Part of a small language model's weights.
Size: 12 layers, MLP 384 SwiGLU, vocabulary 512, 4.63M parameters.
Architecture: RMSNorm before each block, rotary positions, no biases in attention or MLP.
Training: 156M tokens, 10530 steps.
MLP neurons of a small language model. Each row is named by its layer, matrix (down: output weights) and neuron, and shows model dimensions 16-143. Each number is 500 + 50 x the weight over its row's rms, rounded and kept within 0 to 999. Numbers have three digits each. A neuron's up and down rows have the sign that makes its largest values positive.
After each neuron's rows, "fires before" lists the tokens most often just after its 100 highest values on Wikipedia text that the model never trained on. A number after a token or word is its count.

L6.down327:494535644501443509471537423490527529425519538490556568566514482498444471487498549497519508490600540557544536441424446527531517479462464521480386523413447514520501548426477475586545479464505458490445583536500565517512419481503521585567459413495526525498573436476529529499442446518418517542454477604452506500526423515466655466435485528508515543557449471560625534617476526485554510538525
fires before: "e" 26, "ly" 18, "l" 8, "in" 8, "s" 4, "c" 4

L5.down125:582537524521410483393511499537459540520476461496468495445497443484563504505506451551423504510407475427459390441454436499472514389503524461526518471550463498505544491598486496454418550572470470486528449458464453457539537395431506464532494512466551529500495488455482381532499556500427412412466479658487477536468479516545442528510521485376483542472623543456461546579510567466488507534538
fires before: "e" 14, "h" 12, "ing" 10, "ter" 9, "on" 5

L2.down264:532578465493512514521433559499492483490542538507530454441489566538520576555550474491515399491517557508553378403542491484540498449499490547457501531532497412477496437472584597524487562518513399501507488468509583521496474643479452518433493470585527511522557592432557627437460505462457475394513546452493545561519496515601532482531459479494477503521505527480598421533531402477536490485522
fires before: "t" 22, "d" 18, "en" 12, "at" 10, "ity" 10, "e" 8

L8.down99:474517435467510478510524550536529488525525512584487500505482487419454476495474520494456517444515573511471513498507621475493469535444412544582578459463473478544422428543539517591472414474549513507536536459492540486527558431464543433438543548574612471481527466467411475512529524509496484478516444363446572501461380658493479533443511616481478590447427525479591490494532591469579526586474
fires before: " H" 20, "\n" 16, " he" 5, " In" 5, " The" 5

L2.down89:493523484448450517512472471477492569495425462518528393583515538545421490540509443549528480519478532543460473505516520505490526485454418483505563425491573536570500534538519499493468517442578461539526519390498446471474551450455473522580425414487520582606503463503603603501419526460513573485438578239429471549449479530433443470473506585480489512447488492471496533574485553516553553488539
fires before: "n" 24, "e" 16, "en" 12, "er" 4, "s" 4

L5.down350:424536551535426602483452510488489483528515505593546480568522499507531589503427515517556496501461529484507583561557486565490488505527499461568540486444562542458552454476465546562468480489518516573461442480496560509544560499418364378452569557503538497533458532481411460472406491480497439681581458553450482575542552428486468561451524528447585491549470558443456512481507474476506546531543
fires before: "o" 69, "p" 8, "f" 6, "id" 5

L2.down188:541489533437510456476534481438539480571484538582550502527434425572534538493458471550482470509409533443480585494495498537391538521566578503552458496495510476542517474490571588542496474469451493536560546529555569559432449436550424498484553513504587493578575546454545535507462420504517500499570535465515538517532428442497424458409547509528506545467497626450487579563510524545585557634517
fires before: "al" 14, "r" 14, "ation" 12, "ated" 12, "ed" 9, "ie" 8

L2.down326:549525514494547513530483551596489480479508537566481554479545501509512493440428458481479473382485450498440606506547511507501575461522485484553547517512524549486483576470515463482493402434474452547441541506486463524453559543465456453464440578533497474481514617401593477407527509474578503580490495342477483511537538517434599456520435473580431606488471611427465459614457472501514510495483
fires before: "o" 49, "ed" 7, "ion" 6, "ive" 5, "e" 4

L2.down285:490469419459456509506506424569501467557520439531463485496501591529479526511489462452469435596463422465537464567475597577532544503519525491504476453480442444534433472461446462583507529506485578569523448550561515444487500542504450470439493529537482466559614474447707436574550532545450516519533521548518486565476531507517494506476537497451493542509594528545464439489450540478504509482466
fires before: "in" 26, "ul" 16, "u" 12, "en" 10, "n" 9, "er" 6

L6.down285:496477444490518512491521584471418507525497541469556542585474534510613545500408509496499511479507540463562296469446629570470464541534484517529525525499523416476443417531466486543605530492556555480482517523498513543571535525578545513451390505513539482440552476493541565532494530421575524600538469485491522501492530598536485567529428502538501516461568576502501341486528536474485477562453
fires before: " |" 50, " m" 6, "%" 6

L8.down67:378502556529555402474495571510506439549585529580528528452362523573435487478528526482556514568473486537525534502466414482514409419402566442493548441448551435463477557488448539524473479480528517472505460459455570512491460511424628492528510427431422448468476528513541487531490372525543498500399454514516426559571455463477580529436425472485548469468516544495518455594533533425491538466552
fires before: "d" 41, "e" 7, "l" 5, "s" 5, "re" 4

L4.down193:491590574495443478557545446445435515400439497503511411519450539516426506440461524497448511498445475531507385417449440519495498363583443500521500556571512454492460545442504453507553452407540525432457492494469552500499476512500426427556535462508399481540507535467576439453413567459496452504471606428496477582480517563620521447496485497598426460553480434466584472453458498454507555467547
fires before: "s" 26, "c" 13, "ce" 12, "i" 6

L4.down195:558593556429560413423525466554547457493472424464600538518513496504531496544494485478475516490457466550446596527513491545680534506502554556466459492584508568523492480427483526519532522476492523441507526485574564513532540440584470543360455465547533446504640495489565468516542479502428454436507507449498562496489551567571515555538511528487457545494543569483503527559503384450449527483493
fires before: "n" 35, "ul" 20, "in" 7, "s" 6, "u" 5

L8.down313:439494481471504503504510458460472488454386631561469480479457641518488586489492475545476514554521500522528442479539491487570452480500469573495527652522496462522511540582500511489483515577479494524437512593622543529516476537525468505405435501411475482501494510484667513490459547493456471503462408413466569531413476534605483492457490437527545586471496476471467561479519538556486539536440
fires before: "p" 43, "er" 27, "en" 16

L8.down269:595496503476537463449465445478509579529520516529522432530547477502571545475508599646530550427504514544491495605477507454430459477462605489505515468438566491554527459572484547555464484478430460470431500543477472507433456523558566522480475451406403481619516475529631538428507507471540480553562467499470422468429522500472507541484545406451500456539570518439466593596529545566590527565544
fires before: "er" 20, "ed" 13, "an" 8, "ing" 8, "i" 7

L4.down173:578618461490507486502527511496528547479513461463523537480480495478464515496472499439500536507513565540471318425452481513441582619474487523508450611531514502476490456562576460566525524551472452519501545534457557515562520449419491496522571514477470453525590426487491504440508476491539416498523588480567408555429441473477495507492594439529497481554490421470519562584482419462467634530527
fires before: "t" 20, "g" 15, "v" 9, "f" 8, "s" 6, "d" 6

L8.down228:721555559529472474396440447483438505452576399546493403513410477422539513473519462479521488508498489493496549582441482509491508566484509541503463527463473478596489443536488434506427570506531508508525537457457462515394451455506520420487464424513541462503566481482614526563477519469470465562478427424560499491446513538491469460495528470608556531510535514465451448462477527515454413482475
fires before: "m" 23, "or" 16, "ic" 13, "p" 8, "i" 7, "ect" 5

L6.down43:554515540457442568499432475482529557585495478516524473556511530438545553530518525476472473559407534514553519435488454492431557478500436471476557518433452489435447458539453596455542446540503490484531536503401477428595462518539433504521551501406591494598489430570308500543442504487510498376536514579409517482560487492549616512464545430523552476570483516498475546502564565575558495508431
fires before: "h" 18, "e" 14, "ut" 11, " in" 7, "ial" 4

L8.down168:601528568433485534468528515526500566449520582533449537478479525496589441466483553546550568454490449643505645473505642483419499507394458525543465490519398485539459583476526602541477435547500511528528549524574554557501447441589517511572498496445513510469431491431451488559549534520465498493461405447518590522445442544492447477526428614427520549509422502438480493505542513545556393432565
fires before: "\n" 27, " The" 18, " I" 7, " H" 5, " A" 5

L2.down83:642493514584540490498555503431455500518466534460537509498475506554462583509425463501540539535430583556530418369470559530478549471539502556603661543482464486515459551522504602515448401474524423495524443517519455515561583506440501494453518451367535416489502458544414442462452517563539495547484475483474422513463517457506425476579516525534571527576476512401468548477434540581518445520546
fires before: "d" 27, "i" 11, "t" 10, "k" 9, "es" 5

L5.down191:436533475500441494505497525440505473521531496443464539493540550481525479566513434441506513466516498450451438459482544488477410416562559469469591392392589480465464509493430452442524471539586546440468506466447553488448524500462429446444519476523511462582389440574455484489467459556478591524504439487512617475476521510591500477554389511494497561480459435592506525437515501472420482487470
fires before: "d" 34, "ic" 12, "i" 9, "e" 6, "ed" 4

L2.down247:546500571451568553484436497507447525473487435459486505465567568540623551669551505472531470561572591474506581609553515498628497420550495499476624443502537484454530485416450448471544462582584495444516535469501563535395434415461565468517524482593440503566528450423499488441501466479477416535574475439423550453441490488562453508467452502527506424453587492516526505480552494516435541430496
fires before: "ic" 20, "i" 15, "e" 15, "t" 7, "y" 5, "th" 5

L6.down53:619482548516493423421499568521473503472480542501498488617472516475518563466494543446578531518493454453483447466528531569509483498552492447564412553501529435496536526422442527454540554447554437446446526436443446484490482583428418495520437445499493554470535458565556597465553599533454446429516501552505446508480523609490545529496469443538536620503544451451493527507542501466544504467575
fires before: "er" 18, "her" 12, "n" 11, "ip" 11, "ch" 6

L6.down5:542529530445540526536553556450430617563437419464450495552532483515546438527440492504619545435472546450552505528472494555424467410499501550576474526560409522576573552441434576531498463554469498505451609504503573514521460568504452529548492598596419406513492502463385533405437569525450528440549532649522504515566499480426558533534465511509478470470496466450524559531508512479607501484534
fires before: "k" 24, "s" 10, "ip" 9, "f" 7, "n" 5

L6.down256:523531510448501460457513505531531471519445485514538504496528469503542448551513515445491518542524523567444485461460537626518512470472518514609441466359456518498520529552568522504530527445499514487436544424468505456496459468519346460478461467516491386567553403503490529540513491494468518538487514422519393537461447496459544437435455443525437507554530490439450381478543571370523483478450
fires before: "ic" 23, "e" 12, "s" 11, "ch" 9, "el" 8, "er" 8

L4.down94:610618526498539537570526531510456558553542423591570482397605522485530506464524486403396508547548503553503505439544528497517484481531489484489520530595563480476476443533512573506511541482488453520505597422571424451471551527457522510558483457509509460429498553507423481463407514500460455567480426436477505418485539499410490580553404503533455554482457551555486494439545480518489470465434
fires before: "ay" 31, "ac" 13, "d" 6, "an" 5

L6.down174:515509500468434555518485485559516507486480461505522476500501560513601530528514444571544528487451432474491538567544377529545465463580421561522520526508557589592541579410491497392442514549508562412430544506536511520474514416458475486461396529517565526557499482483504449555347496554442484640516477548458478572567468505588456561527472525415562439560527454472471422521552461455442474529499
fires before: "p" 34, "e" 12, "h" 7, "er" 5, "t" 5

L2.down357:417488610483511410507443462494500496486465494484513444517511575597553524470551451417554463575600627562459525542443493578563487369508471487533571524518563526437538560447493442505477450539425469506495513496496477536476528453377570461495553587434534545532564488512602529459517475487545492443582484457429507452356392531532450495563534518526547413378484540541498492450527535524416513485548
fires before: "e" 28, "ber" 13, "i" 11, "f" 10, "t" 7

L5.down277:526511423531492482549458511582517535381526453557532550515576533496487465508475473563498455448511483496479510608492447494598533507561505485581485449455495492457501554400499451470562531469538521413573417499571490470595555472488494571510497493498571483510462450404505493447476537466457505436600586536379405505547541536535519494490405580507493542542527486497545533552536436476508457456482
fires before: "ow" 31, "ic" 18, "u" 7, "s" 5, " |" 4

L8.down131:450474621509460442451406500467416482585543451435448531431423524609573464497551490491499480571488527474466528546436470457564537459502495455471522573527427525414386580537451528607476526491450465558536449509504503511507445511495446548505417588472545477552591555462513512500487604548460584508534525454562472519490405513443549482550509640563551446569470538511475613545536494527477509518427
fires before: "n" 43, "re" 26, "g" 15, "gh" 4

L6.down18:522488541472569527532517499512489513580490601523569485541392521572459481474626557482470455499440406540576557343568469470621618544553511489571427537477512529558481514492424479465451430467521552508517480512436439497451565514507485483456491548443533419420515456500493546541502525456480493607459493482443398467537510466369421460505454506510540459455532533445397533426457490458473488591534
fires before: "t" 14, "es" 12, "ing" 10, "el" 9, "il" 7, "al" 6

L8.down147:449468424501459490435470508567521520551451481521569471478451524502618526564523520536496455455561495453497514562507589459483466489534423448555415466447524543531513485456466563545464559517564454483484447563504502478474443520485466429531460510529469502518565439496495502560552463473488405637585585440549494491488564490484510445442484506487579459438477503581561474555543378493492507522375
fires before: "or" 69, "ect" 6, "ab" 5

L4.down221:550608512504573495467479522553558455471570535532487596470517551510496592565512524548525461500498463553479504438497510461452546528446588497488510477520489562471565494493558542461518539526456496522431504541565619507537510532443499468546505540413430458491531489467523551563539449519595415561467445490433461568470480491582402531571581542537593476465502556521480470558684363472471486462493
fires before: "d" 19, "id" 12, "og" 12, "l" 8, "le" 5, " of" 4

L8.down9:588433467433523614527490468419477506528484465520484532508471565492571444528437528471475511443481568581412476419530557461507412553506495559458489543531500504545459492598546481594515453565521532407541459454512567538489505467489530523514534436519564500601471504510445466531493517470466451521524482428476577455447370583492417509547453512598427480477477532536499500501479527459492524533483
fires before: "\n" 30, " The" 12, " In" 8, " H" 5, " " 5, " I" 5

L2.down198:608453506540493437547515450445554474465533474477382484468512496513455509503472425422451519468609542537475558537534539396541529519421475544417537503513501500523504520514553499478545499495475495476485544432541523494541459489463438522501407525473553504545423457481452452530515423545530456493522426444559488422388431496403405533555509583493439535511617456477484524529533528419462523526425
fires before: "t" 13, "ad" 13, "g" 11, "n" 9, "w" 9, "ge" 7

L5.down200:553501547512511441426451536620558603530534471434467517481429503547417486473499463509423437503530477546406482482630462501505402492545481437510529559504418426487503484545470478523585615458542493617551405536529457426469536465505429516551553534486573505455526440492450515428543528448517490567493457396477461462540557483510579452568429504504570449516540506462471477530471580494552503552447
fires before: "e" 25, " the" 8, "or" 8, "ly" 7, "n" 6, "mer" 4

L2.down289:497452557464523563480511480515390377478628424517395396541549493517472574404493474468601492538443561514514697430544493527494504546472434552484435569540547579523555566479534553514448497563537532530539477509522499522446564499459540464460464472502526490556523493513582485407374505521528452436480524358511493498450504526455471481549559478492493511558504425528531589528513553458478561544433
fires before: "n" 18, "i" 11, "ent" 10, "on" 9, "e" 6, "ing" 5

L2.down158:311473468542522440423494474604530468505517509474454432585498419501502551481433547581567511475442512503510470543505448413532476532503488430458451443465447492539455528487609541450456496524579551492521506472382534489456474480468506473439526556542533464523481537483647562522496516486548449567461589500535456530508510551549579533456549535552486544516443461521442581495472459511512491506560
fires before: "e" 21, "ed" 10, "es" 10, "v" 10, "ment" 9, "ut" 8

L4.down189:520637447368554430492516495503526497561557427438448492529467478543470481486444496536569502438532522510555411449459480462511564497470531425481454508537402539525545487497519474535492526489498447602502518546541567568453497535441421453538543482553489477478472601452671480549575440509530511540436477269550467475436478519488463495550594520462497569488444504567583444491509453528510443502565
fires before: "n" 15, "t" 11, "d" 10, "m" 8, "th" 6, "u" 4

L8.down281:559502507421405555464466609446561559411426578500524490566537579578502487486584532535399525516483480463487496442525466556452505510579380539539511562536576447512427466504591512442473452482485509526490482371449510538450521455368525513551519474334427538605497500439527505523506509588475472463464505461494479443476508502435565556528503584459472527484453471519569505576526456489609563498522
fires before: "id" 29, "ent" 21, "m" 5, "en" 5, "t" 5

L6.down220:422512506402517434510390501488499410574451518451464564483464389494465523518487482599533494506451386531497458481446512475517524448574457459475481508578430452471533536565455502562439568471498526496526338520537504549502539543500527540593490533458471445479399462412506435466542478438501458441507476529489513526511480428529533612496477535479447444391454579518464479435561462507461372506526
fires before: "on" 29, "s" 11, "re" 8, "u" 8, "el" 5, "t" 5

L6.down28:441471454503507557550513432428495499536579475511577554530515489476413566475440451510509493506507505490472366557474463556596487472555505452353444508556475528560549429528541480498504464499505402489489420582487484499593577423510526492480540516438499571465385449628509548453501547457505442539455371447515544489505546501509489478520454464524541511495516553522622493537461441566498494488503
fires before: "ing" 18, "ric" 15, "an" 15, "et" 10, "le" 7, "her" 5

L6.down199:612497509533466586540458441476584537487471451579521530460494513436557419465524547490501548516507505492489433496412458506558496436411457504496530569533641500520518487527433455439540481473588495603443483609450525492536495428518535477464538481583529498464452493523537550478524493497502417604383539420460478557452504494464481480481552524498507457493514511515583589574479454499411565485388
fires before: "ter" 38, "f" 18, "t" 7, "le" 4

L2.down80:551536493570454619547498464404527442485584423521435532502551510559494513583494530440526469596540471541457476525524520456515494526439580493384500506565504457496491567534495527466548515427490502508457526524505581454487521449465503523511555462467581492548422434519499473522497510590520437492522416346519546513345464503403498451570530475503571479511449447510473498534489429446438571491478
fires before: "v" 19, "p" 19, "t" 13, "d" 10

L4.down180:628587605442461609516510473455415581574510462511473496444536492480456466519482469476473487472575519461496541434461519517475484485556471457466556572572433541525583441518573542529501456530509436443525501453506522518507518534453531473495614504452565528464526495453426480454449441454519448497460369548455455564424477487484474474539547479471432522532518498541516520555482409541498522673469
fires before: "\n" 26, " The" 12, "l" 8, " H" 7, " B" 4, "re" 4

L8.down277:399450528483440433472579487508385522464499469421519609520525509477521551481510535495528555482495491517507447449540547564462531495429587514524524573506535552523487534461483469498535475481523502533617517491452507483450540517464604495561511447440446485562536444528639470453470432480526469498599556437522530490415554582393555533533507398504501497547487414511485413531583593543466523511509
fires before: "r" 40, " |" 12, "i" 10, "en" 8, "e" 5, "t" 5

L5.down162:436529461522513491542440450434577522447483571396541465433456555572522494500525473498518480504363527490432476465494431501545502420522461475455498574386429540453530435471583552465577452489489462493490468397512522473521533537482449523601523474523548529613446486547470565541481468475492577465551460408469480499526499522560532501466457524496455433565527414512561516424551475525597505518564
fires before: "ore" 18, "e" 13, "t" 11, "end" 9, "ic" 9, "en" 7

L2.down86:545562495473511543525530492451456461531572427541492472551492486466607446426396510522522504461598501524467531438474499421546475548501502530637483473485518602514471459495439499449495459509500509520464531478434343403519503455639486626471469438460437471437529464500466491564502527607507588520492515450473534449426549521509535535539530439524500541561544471482474604491518519479537528513522
fires before: "ion" 13, "i" 13, "ag" 12, "er" 11, "b" 7

L2.down318:605624547457512483521506497516538455532588448495521528504526513643494515550473500531466497354517488446510457458531476537470550481557550499476491479483621433471521496573485491507511527470520447523499527499476543430451542504436542482460513526580568495469481580476438499453504502469514426444469418400497565435440492400472499548558486496543521447549479525446517418393428457442511535572496
fires before: "ed" 11, "ion" 9, "ur" 9, "ive" 9, "ions" 6, " of" 6

L8.down215:423441507438438495486352596552523548539472553497439439509533593514439500510434580480557553545524545507526508492533528546501500480507356575506554633514505458544555432522604419484436489465524573549463494514532522515485436539504534530467516481450540461483474385545540538525442485519579522504465467438515605482467405461553471540522513468477542450487479544482451456572474601485547499526483
fires before: "p" 18, "g" 10, "c" 9, "ul" 7, "ear" 7

L8.down20:437457537457507457432501507414525558493484504480483498427560480501439464475551500460532510527571471522496359493471455519445524550610493503522418410655527552540542444600504396460529475442563444547492541491556512533562475544572547511480576446492458442441466495502615375383529486551525482400541526517496560502454478569502564603519540481553556538518509576451467500527438442506482480502577
fires before: "op" 24, "s" 16, "r" 9, "c" 6, "p" 6, "as" 4

L4.down352:527610571509508523553571477488441521484540426574493394542582469602525515589520549493401430455549498530545483472500539421469469512504534482462529512511530519550507481526552578548484488586529488560531532419529524579464577524490477448501395565499477490558491475500500449433544430465442479550579515608473462521458550601455506575428386504451519505474573480509596579528523477493452518521468
fires before: "as" 24, "ed" 13, "s" 9, "t" 8, "ic" 8, " of" 8

L6.down317:454483499492617518558522547456490509489539529478489556423511471467528566499497518443434545530519530427539523458469487451468524462520440431468508579488504545455489538580574511445562449578417551484496507503567409463460445520449435517505516595516513500573506575438539528487493473543430517590559529345431476572428487565643491497533493497560497348484553511555502583492529495407501521594541
fires before: "re" 36, "n" 24, "it" 12, "er" 7, "ell" 4

L5.down43:435587504471506501507497499490408558447529516524619576408569511526608486626505551430492475555592444536527489631389608463474514445509542484435472517422505476501494447539507577494524552477465460373512529541504491529527532540516496587526512490465536479536428518571447582552442429478475580400516533496506578535519461521513445443480519471541429526449525530514516529434541504453527441530405
fires before: "ard" 21, "al" 10, "t" 9, "n" 6, " the" 5, "her" 5

L8.down194:442394571484487478484537598498516585517490522458496537608483589574503434521547543538427478529443424454466508477421520507497516441445515477493466539523469573459575526490457492532535397467425470460463464517568560448388479473467613462560502578525469495518449522440464509571454453445469472524476510470529541457562407574597549602539454532494577457575543457490554522429529564489545524466496
fires before: "il" 28, "e" 20, "es" 9, "ir" 6, "ial" 5, "p" 5

L4.down335:489565482479408534469490505404510493554444456551550538502452463469498476510460539526471513515484458550546465560547494526492527494454484500389559434610574520492445477487523462521544495571489421540451552535481532413432529499518582576524472514446522601584557493563384546498445463541524409449468395476567429490467476417536415484492585412445501522495487433507416414623480411623484496556443
fires before: "t" 27, "h" 22, "e" 4, "he" 4, " 18" 4

L6.down194:449541468517456491536425521477443494537501419471497533485515475477432519485586528430528373377490513509412476494522576451518524460562495532442542504442575518476461472521528514450666500441508505464463433459430572525472542557561412504505468544504565528448432458539409508591493444490575466476518418525471483538498531481527534552437532444484445470529585549554567522527519476411491522523506
fires before: "ic" 28, "t" 14, "al" 10, "ed" 8, "a" 5

L8.down122:473398538526456533478489474468500514530493484487553544525476527524561493456497495505521491528491517506541470466506561535492510475487524565487423513458495412533466491510463507487475429537489453538421503507530582505553524414509524416440567513548414411614454563555405514517513580543513453538566357496524510468557440426567479554535464543424428518409489548497595429462419616455535490432415
fires before: " |" 68, "p" 11

L6.down205:526523475487595491473468573529529508509538537459621484483582564572516505420594512467536481475544435459474469505419539475468466452470499431516619507423477547473503554500554559494550511536470583553599535521517505464463463511449543543471497429422425553487443561435450610446498442422575413467446444470452484487483599547528581498497453518579404558428495528550509512544435595538516564503411
fires before: "e" 18, "em" 11, "le" 9, "ial" 6, "re" 6, "ect" 6

L5.down84:548522585495450489434517421484509477522473449533474537426521561606549495540480565415500582550433573448456490507472426504589506398501394512402481504410488485359409484448490542499585502543490615492429551522588558534466524483521562462435475524485555428522490554431554526578436494498442536486495467439432596444454531472494382518493510515563584583503538459455595422459508472527487509468496
fires before: "t" 20, "and" 16, "ic" 10, "as" 7, "p" 6, "r" 5

L5.down344:412511535576519541451467486536568431527485525593460463436531533496422504462489433511475541498513521560503541496512419497501544543517564569500504612563489522488507454479553501386516589483555512408503540530437496463516549498455493423466553478538542454535472548516613532486533537512450538487492520407546541395518567520449422512406478513510463489476428379530497646566516484480463456464421
fires before: "ud" 32, "and" 14, "am" 10, "e" 7, "es" 7

L5.down51:447447577463498538481536563653473484491449550492501560495455451529534397568443526497516459542535432481436581556485555496489455548483504389532500470537469413467489503478581527439553478558482593521560540414452641484466479496524495372499437543449477486505441553513446514532560502430514459518502521485468510437479430563450387559507623595483401506512523498502469503578442518542561534559518
fires before: "ber" 23, "em" 12, "il" 10, " R" 7, " the" 5

L8.down359:492522496442537575516427465564534440552539436515549409559595443483580522543430505446529516491477485523531534570399427498506452590531520514448455531527380471447497445534600567534503552600577551546591598539532520569541562491455570493511510510509586562539433513493520534522384490512521502503542458485512542514540459462565531488528464521423434464481564601480512452529460512447584607528489
fires before: "al" 23, "il" 13, "ation" 8, "h" 6, "ated" 4

L2.down262:455450547386462545503556489483481517531495536482484490451540602531566490522569483409500512512501510440552470583544461502622426535394465501450432602554457405493474499481457377545488525568535551524514465545491578428548482433517453473529474584587472501523530511488528471483544493474497446586546430621541578446519488494480430503568503511520515550536509477487552436424470538581490496349521
fires before: "p" 21, "ag" 14, "ab" 11, "m" 6, "im" 5

L6.down17:440480416450479463462474544519513512520474470460539472490447449521455457454554500414540517450498530468461496475522456565492462519584570513518501449522522450431462441573494488435585528494553449503515545524463387563488384485565445463547530576507570562583540545591585430557539512555585429532552572486485463453420566441401414543556553494554508559425454484428472412491523564414442473509535
fires before: "as" 13, "ub" 10, "or" 9, "r" 8, "ur" 8, "re" 5

L5.down323:602525625458524480491466456411515457406477475572483496556437518453497564480474472572565445528457534453478519523520569458528483545490519504440516470464611524455488495492431502485537468507594547635445449566455524506425510444530503457550453450446528479574546531561555508429505494411478526439449498433484338513536498482454569516569450475526472429477599575517485484521469457605535444518558
fires before: "h" 28, "in" 20, "y" 6, "an" 5, "it" 4

L4.down140:417496606432505589482450448429420539551429468493418495481497498525461479546539520434520500472490465444582550536507611424496464495535427468525516531455557575535466522489465506531592475576476502458455530497483500576536498474524537366420510558497482442565506529586490527549577530509447587611546541422471579495440506536574503466507625513535522444412534493525462540475571402575429511595430
fires before: "y" 36, "ity" 17, "t" 11, "x" 5, "ic" 4

L5.down106:387457498504524498494497548579460537508519571402502545516482391564500477477539552485524573452504518473476537426467499434444476519482477557514442574470463550451505473398457498597470488490541591494456491439504646536481555591491522520447539553471396504489526467422460492468479553536483521555582529543476536535524463453448481535584501527535612511541423439432427582536548496612453518416534
fires before: "ip" 25, "ol" 12, "i" 8, "y" 6, "ot" 4, "k" 4

L2.down97:464661542428460530506494519503531489544430462504481387504594448485554502563492422483526555514553567551483480490483501516442520467560470533509508569501481481455479553555561605517491530540473477559498460504552534542523497600508545484487489502484519567500550514470675520477482487491538486433494555284390560482427531505531501526449476618442514382394401459552523471563573554534542515550459
fires before: "id" 40, "ent" 10, "en" 5, " and" 5

L5.down169:578534573450534456572468434607527571503471542445434462513398482572405474493489447478519511501480429519439519492494448437525478545531496494593410536513491590396456500546497467559527493533491525668442385489471495484471515393488491476534411477476472534410488455502403498456557558516460536479556473518484451571463601410494557416434455515574583435527565552444515553483454518500553504525531
fires before: "h" 21, "w" 18, "ur" 17, "s" 5, "ab" 5, "y" 4

L6.down206:510531517559467545588433541409436493477531483582450531503474448572482547576475557531565555557473526575456535531451491510462513429521443533507478548500500516536510543458447594432528516510462544436469512593497432504500545542499542462524519463501508606589399516500539560504522395521470431516547605467433522525508519436636489546572504506599395446552414527509573561608531432481547518531427
fires before: "ic" 16, "t" 16, "g" 8, "gh" 7, "ch" 6, "nd" 4

L8.down342:597482478442460548544492495488512531540531598500492603524470521433632466508533487484430561461436453541469505468496568489530528538480546506547473492455465427539440491534554533605458520475548414435529470460476549483547511427487425375476586472554532466463529494454335467511488531511456559470468448420516545529501446503469468502447421514543509511518422545517533417483564471533621558568549
fires before: "\n" 28, " H" 26, " In" 9, " A" 9, " F" 7

L4.down350:514512542500414496488478437514555490521469518545507592544524632524444440543556497478485455527447490521481435560521582547525548457475476498473488465557501564473414491494494507388544533462533424581425486513452564519446509471416529531560498438492495582546516401603509591474445515556537510433510427349362459511454542501436486509519500457508467454439617548485528411406573480534459504483519
fires before: "e" 17, "n" 15, "t" 15, "ing" 8, "ic" 5, "a" 4

L8.down82:449503611517509453435547488507509516512558431531469426494484578523487550534473482554500539539556400539470506507578419481539496565454522490482474584461474540558508492496474456597521485393575512539441438384457420392444458532518477538621519522530396478507531404518490509568475526566507472490498441441555505432557479411533450455560540601508485555476498420527472596626419513461528598552469
fires before: "ch" 29, "c" 9, "on" 8, "ect" 5, "g" 5, "n" 4

L5.down8:526543536480532462454538546534500574473501459484534467697526476605536505526444578567467444389552485474601440525510494503528503607530480580472445491480544506482593504554489580422455430623458472525476458499486518580382518529566476553513412429459435487478572475433582450459443407538452535493417456472445511445413470480493461467473518502466608514507565412532449583513502466486506536496478
fires before: "ow" 10, "us" 9, "ip" 9, "ort" 9, "ar" 8, "er" 8

L6.down109:552483448514544571473476546564567528548521499460510431478481497555500528487479570605455548418457492413550545476498597491526537485457472500563473579494446399514448435516440491563583554553588453507475486550459488470481528457571507563496466513588524555543504580570492479405486464425555479582568550431503544389484525578471513526541517474538529484468422646488422426538425474474552532532492
fires before: "ay" 31, "e" 17, "er" 6, "l" 6, "p" 5, "or" 4

L4.down363:460476499492474539513501448463528553555424528440530564526463517569522483477512365535462540509500530591396436514516513461466510465503576529546502531511541479430552414560438490535427478508409426526536538532455543522523507362457509453561500532460652572557429446476464505557457503484481457555507492520453478508503436441483433559532454442464479498469452426508491451427428494517456566501496
fires before: "e" 18, "le" 17, "ul" 10, "h" 8, "p" 5

L4.down216:514463572420543410471542563597561534515613449493542604409452526509521511510556464464492433413449484468510568450471500565480417451484528529476498408524529535469566498452515474508463572568466526517537457527437391508567448429434456455481508489462538505516534499524470508469524493452524395593452466529515517457535488469453434439537514501478560506543540613435516441505400516499504476582484
fires before: "e" 58, "es" 16, "t" 9

L2.down185:517529531569538476617449493477489462458507478562383497423548454381480469565503439415478500616623510534546499459512417482508521499534404565477449542597480518529486535464542594461481510534451517511464418437542448593388485533501518477552465532538531483546471432498487446385495432576528457504514538473496632531475437545517446436513444503479407516409535582584539597525571506468480474506543
fires before: "gh" 38, "s" 25, "t" 17, "p" 9, "ld" 9

L2.down161:472586551454564643669551520472483500597473523449459420518549456529513490509426589526517479522569489594492568516544490435516539571524440481484509559511490545523553461496468475569518474499512484472433541462479514446465471505496525521546506480500473493489434506460344516434433473420479553490408476464476491473408427576465469457559450510502420520460548458525473480437468462436505455619515
fires before: "ing" 22, "e" 16, "i" 11, "ed" 10, "es" 7